Part of a small language model's weights: vocabulary 8972, untied embeddings.
MLP neurons of a small language model. Each row is named by its layer, matrix (up: input weights) and neuron, and shows model dimensions 624-751. Each number is 128 + 32 x the weight over its row's rms, rounded and kept within 0 to 255.
A block is one neuron, or neurons of one layer that tend to fire together. After each block is what it responds to, as a language model described it from the Wikipedia text at the highest values.

L5.up240 [125 150 137  83 128 119 131 219 153  80 142 136 128 156 143 121 155 105 103 125  79 126 161  83 136 110 157 113 161 143 165 155 192 133 112 160 140  97  65 197  87 102 180  98 151 114 114  56 145 145 140 105 170 153 138 131  38 111  78 105  96 145 120 109 132  75 143 116 167 132 108 159 141 110 142 126 111 148 149 124 119 121 115 102 109  73 145 144 132  68  60  60 150 103  91 122 161 112 116 180 153 100  84 132 111 100 113 114  62 108 168 169  96 160  70 153  58 166 104 150 155 130 129 107 130 178 174 137]
L5.up501 [134 162 130 145 119 182 135 155 123 105 110 109 126 170 107 134 148 140  77 137 155 131 121 114 162 174  86 144 136 135  60 146 101 137 112 100  76 103 180 179  94  98 132 122  93 148 114 118 192  76 129 156 174  89 138 141 113 101 130 137 133 186 115 117 109 111  91  88 104 130 102 130 114 101  91 196 154 130 117 115 160 130 170 137 155 145 149 131 157 128 121 127 106 148 113 144 103 144 129  39  90 177 114 151  45 178 148 123 120 194 178  78 144 142 119 162 101 147 177 156 108 138 103  95 104  90 134 112]
L5.up1045 [122 101 113  85 131  85 112 157 132 169 133  59 103 157  98 121 124 133  77 113 119 134 136 165 128 171 137 143 168 103 104 154 105 101  94  84  63  72 131 103 117 148 123 115 133  98 112 101 139 103 112 119 129 159 202 145 164  27 101 163 151 124 139 163  95 107 172  82 148  73  88 141  81 111 139 147 128 129 174 127 128 142 148 176 116 178 100 140 137  92  82  86  98 115 152 150 170 139  87 117 161 154 172 151 142 124 110 145  87 125 135 164  95 143 159 191 136  84 169  85 130 159 117 165 105  93 123  65]
L5.up1158 [157 141 107 141 153 170 157 115 147 121 143 101 113 189 125 111 168 124  84 104  87 144 145 174  60  97 141 151 228 143  74 149  67 180 154  79 164 173 125 152 125 101 104 116 118 167  93 172 127 135 155 109 148 135 125  73 140  97 114  89 185 111 148 150 148 127 138 147 117  97 138 206 110  98 140  79  99 185  63 125 100 128 117 136 128  78  61 146  86 138 131  75 136 105 105 107 216 104 139  88 106 115 159 147 116 109 165  76 156 132 144 133  99 114  94 113  81 166 148 143 131 175 130 150 142 103 169 153]
Name-forming nouns right after a nationality or region adjective, like Chinese University, Dutch East, Australian Air; also Africa, Scotland, and mid-word pieces (gen-om-ics).

L2.up608 [ 83 186 135 127  88  77 131 180  70 154 163 135 169 135 118  94 167 190 132  91 128  63 131 111  85 130 149 143 158 169 109  61 169 139 158 138 140 107 152  71 131 140 118  98 144 166 124 115 140  56 128 154 114 126 132 154 155  53 123 144  90  75 158 158 109 142 149 163 115 138 171 140  85 114 118 103 175 132 137 114 104 101 145 115 163  83 120 159  96  79 129 156 153 145 107 172 113  81 116 145 137 152 230 122 176 112 151  74 159 125 115 118 140  81 124 141 134 102 121  91 143 180 169 156 118 100 114 169]
L2.up1844 [101 166  70  73 169 133 111 187 144 149  80 106 181 218 116 121 151 123 105 147  73 130 114 145 129 179 101 146 103 154 107 146  96  83  98 139 140  94 128  91  78 168 161  99  85 193 125 148 134 126 160 131 187 127 122 169 125 137 129 144 182 162 180 137 156 172 118 186  48 100  78 156 122 142 116 100 119  67 102  96 117 130 105  75 113  98 106 100  88 208 109 166  82 106 162 171 119 151 107 132 148 139 104 145 127 138  99 113  89 108 128 176 170 142 173 135 105  95 129 127 106 116  68 151  93 121 107 116]
Word-piece that finishes a word split after a short capitalized prefix, usually the first word of a multi-word name, e.g. Col-d Chisel, Cas-h Box, Ab-d al-Mu'min.

L2.up1847 [116 117 186 138  91  98 115 154 126 121 137  73 167 174 115 105 144 119 111 195 155 144 118 154  74 134 111 109 179 144 117 154 127 138 139 163  92 128  71  85 126 134 106 175  94 166 156 172  84 127 117 116 120 156 138 140 142 134 156 124 187 230 158 165 118 194 132 141  82  99 160  93 151 112 146 111 145  73  98 144  85 126 178 167 116 201 139  98 160 110 133 104 124 191 112 133 100 143 120 137 125 133 192 192 119 103 140  92 105 138  98  69 112 147 139 133 158  58 127 154 130 104 173 163 129 173 137 187]
L2.up1857 [129 124 116 177 129  76 104 139 156 114 182  99 167 172 101  92 131  68 113 172 113 139 130 122  93 156 100 108 106 127  97 190 150 121 185  52  91 182 127 134 102 103 176 140  84 143 136 136 124  97 137 173 132 152  78 170 144 144 115 142 108  99 129 112 154 169  90 158 151 131 188 136  98 110 104 139 128 131 154 170  96 124 171 178 132 127 166 116 113 165  74 114 152 193 153  95  51  99 121 126 127 141  97 129 113 119 115 159 155 151 129 119 117 120 126 124 140 115 138  93 146 159  41 174  94 140  84 153]
Final subword pieces that finish a split-up name or word, often in tables or cast lists, e.g. Od-om, At-ari, Jess-ica, Booth-am.

L6.up502 [144 131  80  85  77 109 103  99 161 136 142 176 159 208  82 155 134 102 194 131 130 100 119 118 176 168 103 132 125 154 152 114 195 134  83 133  79 133 141 175  85 146  92  75 144 142 144 171 154  96  70 142 157 162 176  58  87 137  94 146 144 101 158 126 139 171 126 138 132  97 151 107 123 157 101 122 131 111 165 112 107 102  97 115 151 164 147 108 115 139 113 117 166 111 147 144 144 131 105 123 183  94 114  88 159 140  99 173 114 147  99 161 108 119 126 154  93  76 195  73 140 169 179 118 114 123 175 115]
L6.up691 [180 119 118 117  78 172  99 136 105 115 121  93 155 135 119 115  87 159 101 121  64  76 143 175 175 131 147 186 208 135 128  75 155  74 114 133 127 130  86 136  83  85 161 147 142 141 133 171 148 137  62 103 142 121 155 176 189 143 170  74 144  88 206 134 138 171 166 149 124 157 112 156 165  91  77  93 143  99 119 102 122 179 144  97 111 138 113 148 117 119  27 142 158 181 156  55 127 101 101 114 162 157 102 108 156 122 120 126 222 152 128 113 141 140 176  92 106 146 154 104 112 163 131 155 147 131 109  43]
L6.up744 [179 136 128  75  63 158 102 148 191 151 135  65 112 171  89 107 118 114 152 156 178  90 103 113 100 122 136 165 112 157 158 103 232  88 124 120 113 132 117 120 106 168  96 136  91 181 111 152 147 132 110 147 172 117 109  48 135 180 148 193  55 165 142 101 180  57  84 168 105  80  89 152 147 158 128  71 142 120 142 103 104 216 149 146 169  65 152 165 149 130 115 156 117 141 104 145 140 141  75 180 185 135 126 129 167 130 139 127  80 140 118 172 103 127 116 107 120 121 146 133 130  52  55 113 128 154 133 149]
L6.up946 [146 136 131 104 129 143 122 181 164 132 143 148 127 148  96 116 128 146  82  87 135  91 150 115 141 122 136 109 224  39 140 111 104 106 150 100 159 111 131 110 188 111 135 118 165 124 123 127 127 160 148 120 181 108 129 106 147 138 148 142 162 108 163 117 180 119  68 123 103 170 172 185 103 151 152  98 156 113  97  97 109 153  68 133 170 101 104 123 138 130 102 105 225 159 125  54 153 136 101 172 161 164 121 123 112 133 129 139 163  98 177 180 140 108 147 143  86 162  88  98 147 157  95 162 106 141 125 171]
L6.up1300 [183 183  86 163  95 109 124 119  72 201 121 116 199 134 145 158  82 136 146  97 141 158  66 138 141  97 142 117 168 108  70  93 120 189 116 116 155 160 114  80 104  96 114 150 191 103 141 143 142  75 148 163 111 148 150 145  92 156  90 138 111 116 110 108 183 144 122 122 160 160 157 193 100 146 176  83 186 136  66 113 136 197 143 111  97 113 117 114 111 151 106 127 166 102 146 135 153 149 153  75 161  84  91 115 155 107 149 132 157 106  76 187 110 110 119 102 167 145  87  59 120 156 125 152  73 113 132 116]
L6.up1916 [171  68 117 169 165  83 108 124  88 152 112 150 174 133 110  99 164  87 119 145  80 168 104 165 132 132 117 170  93 126 166 128 184 139 124 119 145 158 128  95 134  69 143 164  78  80 148  84 121 126  99 115 163 148 133 156 132 182 134 125 121 150 159 109 164 117 115 172 118 121 143 120 107 118  50 103 158 100 122 119 159 161 140 110 124 136 150 143 118 124 129 109 138  85 133 105 129 154 146 135  94 158 180 160 166  95 118 135 145 179 123 126 125 138 189 143  74 166 155 154 135 121 161 166 121 121 128 114]
L6.up2082 [114 112 134 136 153 162 163  85 139 178  90 132 131 111 146 126 112 139 118  90  72 175 126 171 106 147 153 191 170 174 174 135 134  92  64 152 196 151 123  54 154 154 157 131 194 117  95 169 109  91 150  89 139 129 121  99 131 105 132 131 177 160 167 107  90 121 127  49 136 122  86 124  85 118 150 116 156 122 110  78 114 112 149 186 179 162 119  97 114  80 118 151 133 111 171 146  80 126 169  77 148 137  87 103 110 132 144 115  95 110 140 158 169 149 147  74 164 113 171 125 165  63 101  73 149 153 136 187]
L6.up2205 [112 103 142 111 122 123 144 134 133 113 129 159 130 107  99 138 137 106 188  90 154 124 122 126  66 133  98 103 168  95 170 152 157  68 137 134 141  81  91  40 125 145 155 139 173 128  54 183  89 111  88 171 141 141 116 145 148 130 126 159 139 112 119 117 102 141 148 121 119 156 127 133 163 120 145  82 144 123 154 205 125  99 102 173 170 121 167 176 148 142 143 152  95 117  99  84  76  68  93 135 121  63 143  73 133 126 119  79 137 158 139 136 136 132 169 133 142 119 103 141 160  84  36  87 140 166 126  89]
Nouns naming a part, segment or instance of something, usually after "the" and before "of", such as part, section, portion, rest, edition, season.

L2.up525 [124 128 120 152  80  96 132  95 143 129 167 148  83 119 138 113  44 179  96 139 156 113  86 125 131 151 143 111 183 102 127 106 153 110 131 203 148 145 138 129  93 122 171  88 136  97 133 109 126 101 114 115 115 134 117 167 134 103 142 150  93  90 111 106 183  86 165  91 144 137 159 110 106 133 200 146 171 101 108  96 114 190  74 106 128 104  58  74 127 161 147 101 184 147 132 137 142 101 106 131 128 142 135  78 122 191 106 111 133 203  53 139 131 137  70 125 126  98 131 116 125 140 107  73  75 122  78 138]
L2.up1133 [120 102 129 139 162 208  82  96 116 146 126  80 117 120 177 144  51 143 102 140 126 162 101 126 205 150 135 151  76  84 135 152  75 197  65  92 132 153 116 163  97 145 135 119  94 163 176 136  77 106  99 185 119 115 125 166 154 125 124 129 140 114 255 156 181 156  68 104 157  77 107 130 158 159 114 132 160 108  98 131 195 131  96 135 150 149 142 119 119 125 145 151  86 109 121 114 140 119 102 132 149 108 113 128 135  96 140  96 118 119 134 114 137 121 114 120 133 114 169 145 134 141 158 128  81 182 183  98]
Number words and partitive nouns right after "the", such as "the two", "the three", "the number of", "the portion of", "the version of".

L6.up152 [123  85 147 109 146 135 217 143 192 116 184 158  82 107 139 122  37 110 133 120 118 152 119 107 146 151 111 141 161 100 105 122 111 159 107 108 168 107 200 132 136 120 164 137 118  94 177 143 168 112 123 139 120 127 116 136 165 165 149 104 190 112 111 139 181  80 150 141 142 104 131 125 170 112 134 135 134  89  29 156 143 150 147 133 148 153 105 117 150 148 106 124 137 134  48 139 155 139 154 119 122 105 115  99 138 159 150 140 167 101 193  86 107 121 106 122 140 102 129 116 151  98 150 172  81 201 115 132]
L6.up172 [124 109 162 102 128  71 148 130 112 123  67 159 177 150 169 111 184 101  98 173 119 139 195 162 158  72 126 147 138  93 154 115 131 140 199  51  69  98 112 173 142 139 146 125 215 144 128 152 139 129 123 126 134 127 132 149  72 189 124 101  83 122 124 149 153 149 143 115 169 131 148 132 104 129 108 113 120 132 103 135 135 150 141  94 133 126 157  98 140 118 102 122 113 123 113 181 113 148  75 140 151 150 121  87 151  81 156 150 117 100 120 135 140 172 125  77 150  79 125 154 166 135 128 127 149  83 146 113]
L6.up468 [106 123 118 153 144 174 170  99  86 122 190 152 100 182 136 155 161 112 173 158 120 143 179 101 105 139 155 150 170 188 122 109 169 121 163 145 136 110 120 119  62 116  82 113 198 150 104  50 140 123 152 126  94 143 138  83  92  86 112 116 160 185 136  74 146  99 142 172  99 149  87 116 149 144 130 112 163 173 109 130 111 152 132 137  80 132  96 116 154 159 127 172 105 101 142 122 146 104 103  91 107 162 148 100 179 162 176  69 105 109 114 132 119  85  70 176 157 128 135 129 150 193 156 117 165 144 166  85]
L6.up599 [112 135 106  98  88 134 149 146 112  98 114 131 121 166 141 164 116  73 169 127 149 120 165  63 132 148 137 124 159 126  72 109 191 123 105 109 158 201 150 116 111  76 155  92 123 182  84  55 166 106 102  97 175 156 145 128 126 140 100 103 162 123 146 105 174 159 118 111 137  97 116  80 147 120 164 107 125 117 128 154  96 163  97  70  91 131 155 115 116  73  91 119 120 151 157 126 130 107 130 123 139 190 129 107 109 145  81  81 135 118 153 119 113 145 103  78 133 144 120 119  54 142 105 126 182 217  99 107]
L6.up654 [112 130 120 103 110 145 121 158 145 109 125 152 170 103 111 147 123 132  93  75 135 159 185 133 125 126 100 106 130 101  64 110 169 140  88 142 105 168  94 102  96 191 124  83  90 151 155 131 158   4 161  54 176 126 160  74 109 110 138 124 118 129  81 140  94 121  41 138 121 112 119 138 192 121  90 138  48 139 129 139 132 142  77 115  91 182 143 133  75 113 146 166 188 114 145 122  67 142 100 120 159  77 191 111 124 116 189 107 157 130  72 135 165 137 124  94  96 118 187  87  44 123 137 115  88 137 123  78]
L6.up1039 [ 88 116  86  76  97 153 144  10 191 143 114 140 148 181  87  61 101 101 100 106 163 137 164  93 115 128 116 146 158 114  64 139 101 126  66  81 174 108 131 109  71 119 131 126 114 139  87 146 144  81 141 131 146 153 127 140 157 156 163 149  88 103 179  98 120 166 129 148 115 186 116  96 121 163 101 149 143 158  81 166  86 208 171  82  91  87 139  79  92 133  82 145 148 121 129 110 115 131  97 106 119 182 124 180 115 195 125 132 163  86  82 106 133 166 154 111 138 158  87 141  91 110 169 119 136 114 142  98]
L6.up1372 [129 128 174 139 128 105 100 118  95  92 180  88 108  72  95 182 121 112 139  75 148 149  84  85  93 150 163 170 140 140 144 203 156  94 136  84 115 124 165 128  95 114 131 124 109 126 156 148 160 149 110 122  81 143 120 166 165 125  84  74 165 126 130 127 126 145 110  93 181 106 137 194  92 130 146  71 127 101 120 190 112 174  92 111 134 116 114 112 124 172 155  88 126 153 122 148 120 149 122 123 176  91  86  87 159 133 135 151 140 102 141 102 156 106 126 172 139  59 141 123 144 131  90 147  96 115 111  94]
L6.up2286 [146 154 147 153 118 129 188 155 203  89 148 125 129 139 129 138  97 185  78 117 107 130  97 130 135  82 115 162  80 161 102 200 168  76 168 160 131 144 132  99 142 161  50 136 157 110 126 152 155 117 132 161 180 126 123  61 150  94 129 105 177  84 175  95 158 143 104 134 152 143  92  67 103 145 152 165 136 156 130 145  92 126 102  97 171 107 134 124  98 124 104  88 127 151 160 120 113  70 166 130 132 109 124 109 132 148  24 172 128 147 125 110 120 116 158 126 135 147 152  57 140 156 118 139 169  88 100  58]
Short word-internal pieces, often "om", "ar", "ym", inside longer words and names (agglomeration, genomes, Ballymena), plus table pipes and list semicolons.

L5.up235 [ 83  97 154 110 133 117 125 122 155 166  94 114 139 106 153 161 166 156 100  73  52 131 118 135 146 104 137 104 137  94 161 141 147 146 132 109 186 143 148 139 145  89  70  61 123 110 122 116 139  92  98 152 150 109 126   0  74 131 106  97 147 111 110 116 128 122 130 184 169 131 140 125 122  59 107 111 145 115 157 102  77  78 139 137 100 129  59  94 106 120 144 164  96  82 136 113  69 135 118 120 132 154 118 151 181 149 180 122 167 149 124 122 123 158 130 125 101 162 185 133 145 148 137 146 123 119 203  86]
L5.up795 [100 154  97  96 102 103 136 146 142 113 134  76 141 131 118 108  99 113 116 157 134 107 129 149 113 167  84 132 113 133 170 138 145 129 144  98  87 109 125  75 130 144  92 132  80 146  60 123  73 106 185 170 157 136 140 116  92 132  79  80 121 166  93  84 186 122 182 157 114 215 214 184 120  88 216 157  95 110 119 155 127 124 107 139 114 126 158  69 114 131 106 127 163 112 163  92 117 155  93 127 128 122 146 143 124 102 163 173 103 157 135 136 102 139 193  92 127 192  88  76 131  87 105 122  87 155 158 133]
L5.up1481 [ 81  88 104 110  99 158  96 146 106 115 133  78 155 117  82 166 136  55 185 115 137 113 146 170 126 118 129 173 106 102 123  99 168  65 130 121 167  90 146 122 117 122  62 139 120 100 173 104 120 174 113 144 137  92 183 173 149 127 132 134 133  57 155 138 103 148  84 147 122 101 172 166 129  73 158  56 157  94 134 136  53 117  63 149 100 124 127 106 155 129 144 146 212 137 115 114 123 170 142 101 107  73 156 118  47 129 107  97 143 163 140 140  87 121 123 144 140 130  98 202 105 157 153 126 126 102 116 101]
L5.up1620 [161 173  91  87 162 117 116 177 197 115 139  93 160 136 126 134 178 107 160  83 132 134 182  93 125  95 121 128  83  93  98  94 163 102 118 133 166  83 131 145 118 190 133 143 107 164 134  89 158 192 157 174 145 131  97  85 133 146 201 205 164 113 108 173  87 101 144 179 155 220 220 115 184 141  80 203  58 105 121 127 153  85  73  91 131 159  77 137 133 152 130 104 118 123  99 151 136 126 130  83  90 150 147  82 156 127 119 135 140 114 124 135 148 169  81 124 153 219 132 221 104 141 136 162 123 115 128 103]
Fires on "- " bullets opening infobox lines under headers like Government or Commanders, and on word pieces after a split first letter (c-old, C-ove, M-ean).

L5.up712 [143 138 130 163 158 118 111 160 180 193  91 108 206 167 114 158  53 105 121 224  90 139  91 154 112 134 107 122 108 107 185 144 128  90 128 142 132 173 134 148 152 189 114 186  65 116 148  59 143 187 125 158 141 139 103 165 111 119 137 121 147 105 130 153 123 128 118 109 165 114 164 112  89 141 112  80  80 182 142 120 123 119 107 165 173 133 168   0 111 155 177 106 168 137 122  75 125 139 126  81 153 130 134 185 139 139 141  75  93 136 152  74 114 135 135 152 131 143  32 104 114 105 150 154  78 145 139 117]
L5.up1476 [ 99 111 158 119  48  96 113 124 172 168 148 199 117 141 101 142 152 149 142 135 157 141 148 107 164 122 132  24 119 175 101 116 107 176  93 132 103  97 141 150 150  86 105 131 141 138 111 101  69  70 107 149 169 172 135 112 113  85 138 133 131 174 122  94 104 153 158  81 136 176 110 160 106 182  79  95 104  91 149 122 126 172  91 146 143 151 185 122 123 115 115 121 104 107 118 110 160  91 143 128  79 115 133  73 131 151 100 131  70  99 139 145 160 132 136 130 145  94 163  89 130 159 139 147 149 180 136 101]
L5.up1948 [139 151 105 147 204  88 128 156 124 157 112 115 126 143 142 133 138 174 129 164 132 134  89  84 160 119 134 105 136 192 172 146 136 151 110 157  83  77 170 163 131 194 147  77 136 164 148 148 141 152 177 159 104 128 159 160  78 144 137  97 133 156 172 124 166 113 109  98 142 149 126 143 149  80 159 160  87 140 149 153 161 145 105 101  82 103 190 148 146  40 140 129 108 137 189 145 151 112 168  76  84 165 123 105 133 140 146 139 127 120 109 170  93 127 118 117 133 130 128  73 123 113 116 146 139 115 109 177]
L5.up2142 [106 160 100 174 145 154 160 153 121 189 166 127 111 255 113 125 142 159  83 136 159 111 118 104  86 130 141 125 109 130 135 128 200 163 117 145 106 121 115 142 156 113 116 108 176 132 131  81 146 180 157  98 180 174 114 158 108  80 117 130 139 126 128 159 149  99 170  81 189 115  78 191 125  95  74 135 132 114 142 129 104 158 159 138 113 102 135 142 108 130 131  78 171 104 100  96 136 148 111 159 133 168 137 159 187 108 133 128 106 150 187 184 145 160 143 136 117  69 112 138 123 158 123 161  67 109 102 115]
Final token of a noun or noun phrase head, often just before a following "of", "(", "is" or "in", as in Kingdom, tribe, number, laboratory.

L6.up116 [214 110 121 152 112 205 110 150 137 121 152 124 176 110 111 136 126 140 212 105 108 100 127 145 130 142 130 164 118 137 104 112 197 172 106 134 100  93 178 170 108 102 107 101 165 199 139  76 149 151  99 100 177 157 110 138 113 191 126 126  85 112 162 144  95  89 154 159 146 138 127 151 117 105  94 130  60 150 108 153 110 165 118 217 156 116 153 100 147  87 126 111 165  93 125  98 117 129 101 117 155 187 210 105 111 164 104 174  90 165 142 167 131 108 128 143 103 144  43 142 114 160  97 145 159 131  82  10]
L6.up123 [ 97 138  80 107  87 128 116 146  78 116 135 124 175 153 101  36 177 196 126 184 146  99 152 151 127  18 159 209 118 127 118 188 141 108 187  86 119 117 110 118  90  52 107  93 179 139 114  96  98 204 171 151 182 165 138  73 146 104  72 111  98 140  87 104 131 129 117  58 134 144 189 135 131 107 149 118  80  86 160 114 123  60 112 145 120 100 152 166 172 114  59 107 110  78 145 134 153 130 189  95 140 119 157 153 153 157  62 173 134  67 109 103  77 190  82 129 116 112 156 140 161 145 153 117 119  65 152  75]
L6.up148 [ 96 124 138  53  80 133 133 124 157 114 139 137 116 120  97 105 163  51 112 172  30  87 114 143 177 143 137 199 162 144 119 103 125 122 117 145 138 112 145 112 109 158 101 126 160 143 127  96 141  50 135 161 100 155 194 108 155 128 139 113 108 124 149 120 125 129 109  76 140 161 148 101 148  87 143  98 156 147 110 135 132 103  72  87  99 128 188 132 141 156 156 152 109 124 117 148 142 122  44 145 153 146 165 157  74 123  93  76  96  87 109  70 154 141 130 107 165 153 160  82 177 163 126 114 109 177 152  64]
L6.up168 [118 138 149 102 151 105 122 180 159 138 161 171 134 152 116 105 140 117 169 124 150  58 146 105 186 117 137 112 130 105 195 163  78 131 154 119 137 102 184 160 153 139 118 158 225 139 111 128 158  82 141 216  87 127 179  85 126  85 160 155  81 137 237 138 110 123 165 118 118 117 216 154  81 186 128  75  89 121 136  75 118 109  92  89 139 129 113 143 213 136  96 111 127 149 130 112 118 142 177 100 111 112 131 143  94 130 141 126 180 110 136  91 106 111 103 135 170  64 172 135 154  52 109 113  94 165 122 102]
L6.up945 [143 169 101 161 157 140 118 137 147 133 139 105 123 104 110 117 123 120 110 129 123 103 162  94  86 139 146 140 113 140  65 119 139 156 108 113 116  81  60  77  82 106 136 151  81 127 161 167 144 152  60  99 177  95 123 152 128  87 112 233 185 159  77 104 153 159 103 158 111 123 178 156 125 117 148 130 100 173 143 121 112 124 188 185 160 194 110 181 152 135 139 125 157 143 137 252 114 109  69 166 132 124 131  97 152 124 112 136 133 180 135  60 163 132 117 147  74 123  98 130 142  82 118  86 129  87 122 136]
L6.up1446 [ 81 169  90 126 148 165 150 150 123 167 161 151 165 138 127 113 157 113 125 152 121 131 135 122 132  68 163  97 129 157 125 153 178 164 118 124 158  94 148  94 110 107 102  98  49 124 172 138 133  92  97 187 173 147 162  95  75 127 108 164 121 142  60 185 177 160  89 156 120 171 147 138  99 133  72 100 135 196 172  88 143 151 175 115 176 151 174 171  88 134 133 152 101 122  76 107 176 115 150 140  89 110 143 128 109 151 174 122  64 117  99 177 109 150 106 113 117  93 142  85 175 138 100 166 126 136 129 161]
L6.up1479 [137 175  98  68 159 111 112 146 141 125  97 152 143  99  87 118  89  78 190 154 137 124 123 152 150  99 138  99 120 110 102 138 113 219 152 147 185  95  79 111 116 173  99  84 116 161 139 126 145 158 103  87 141 160 216  95 152  97 107 102 140 125 149 126 155 124  95 146  91 118 115 146  84 139 156 121 150  91 143 140 105 111  76 157 184 145 168 180 120 133  50 108 160 132 131 156 150 117 129 148  86 125 141 134 129 157 133 150 107 149 176 130 134  97 132 151 128 143  88 137 140  96 142 117  76 130 133  38]
L6.up1835 [ 91 106 131 120 172 133 161 102  90 110 165 106 147 130  71 195 127 154 138 163 137 145 141 139  93  86 151  92 185 150 108  93 179 160 159 146  99 124 109 122  97  97 119 132 133 114 129 121 166 121 109 135 180 135 118 160 141  34 187 159 115 119 118  40 141 147  63 163 187 123 111 163 132 122 185  90 115 121 103 114 117 124 119 100 176 156 159 115  89 114  93 119 165 132 106 119  89 159 101 191 114 122 146 132 130 195 170 146 120 114 116  85 145 103 135 115  86 118 164 149 156 147 149 172  84  79 147 128]
Final pieces of adjectives for weather or physical conditions, mostly before a noun, such as cold (weather), warm (waters), wet (powder), Summer, low; weaker on assorted word-final pieces.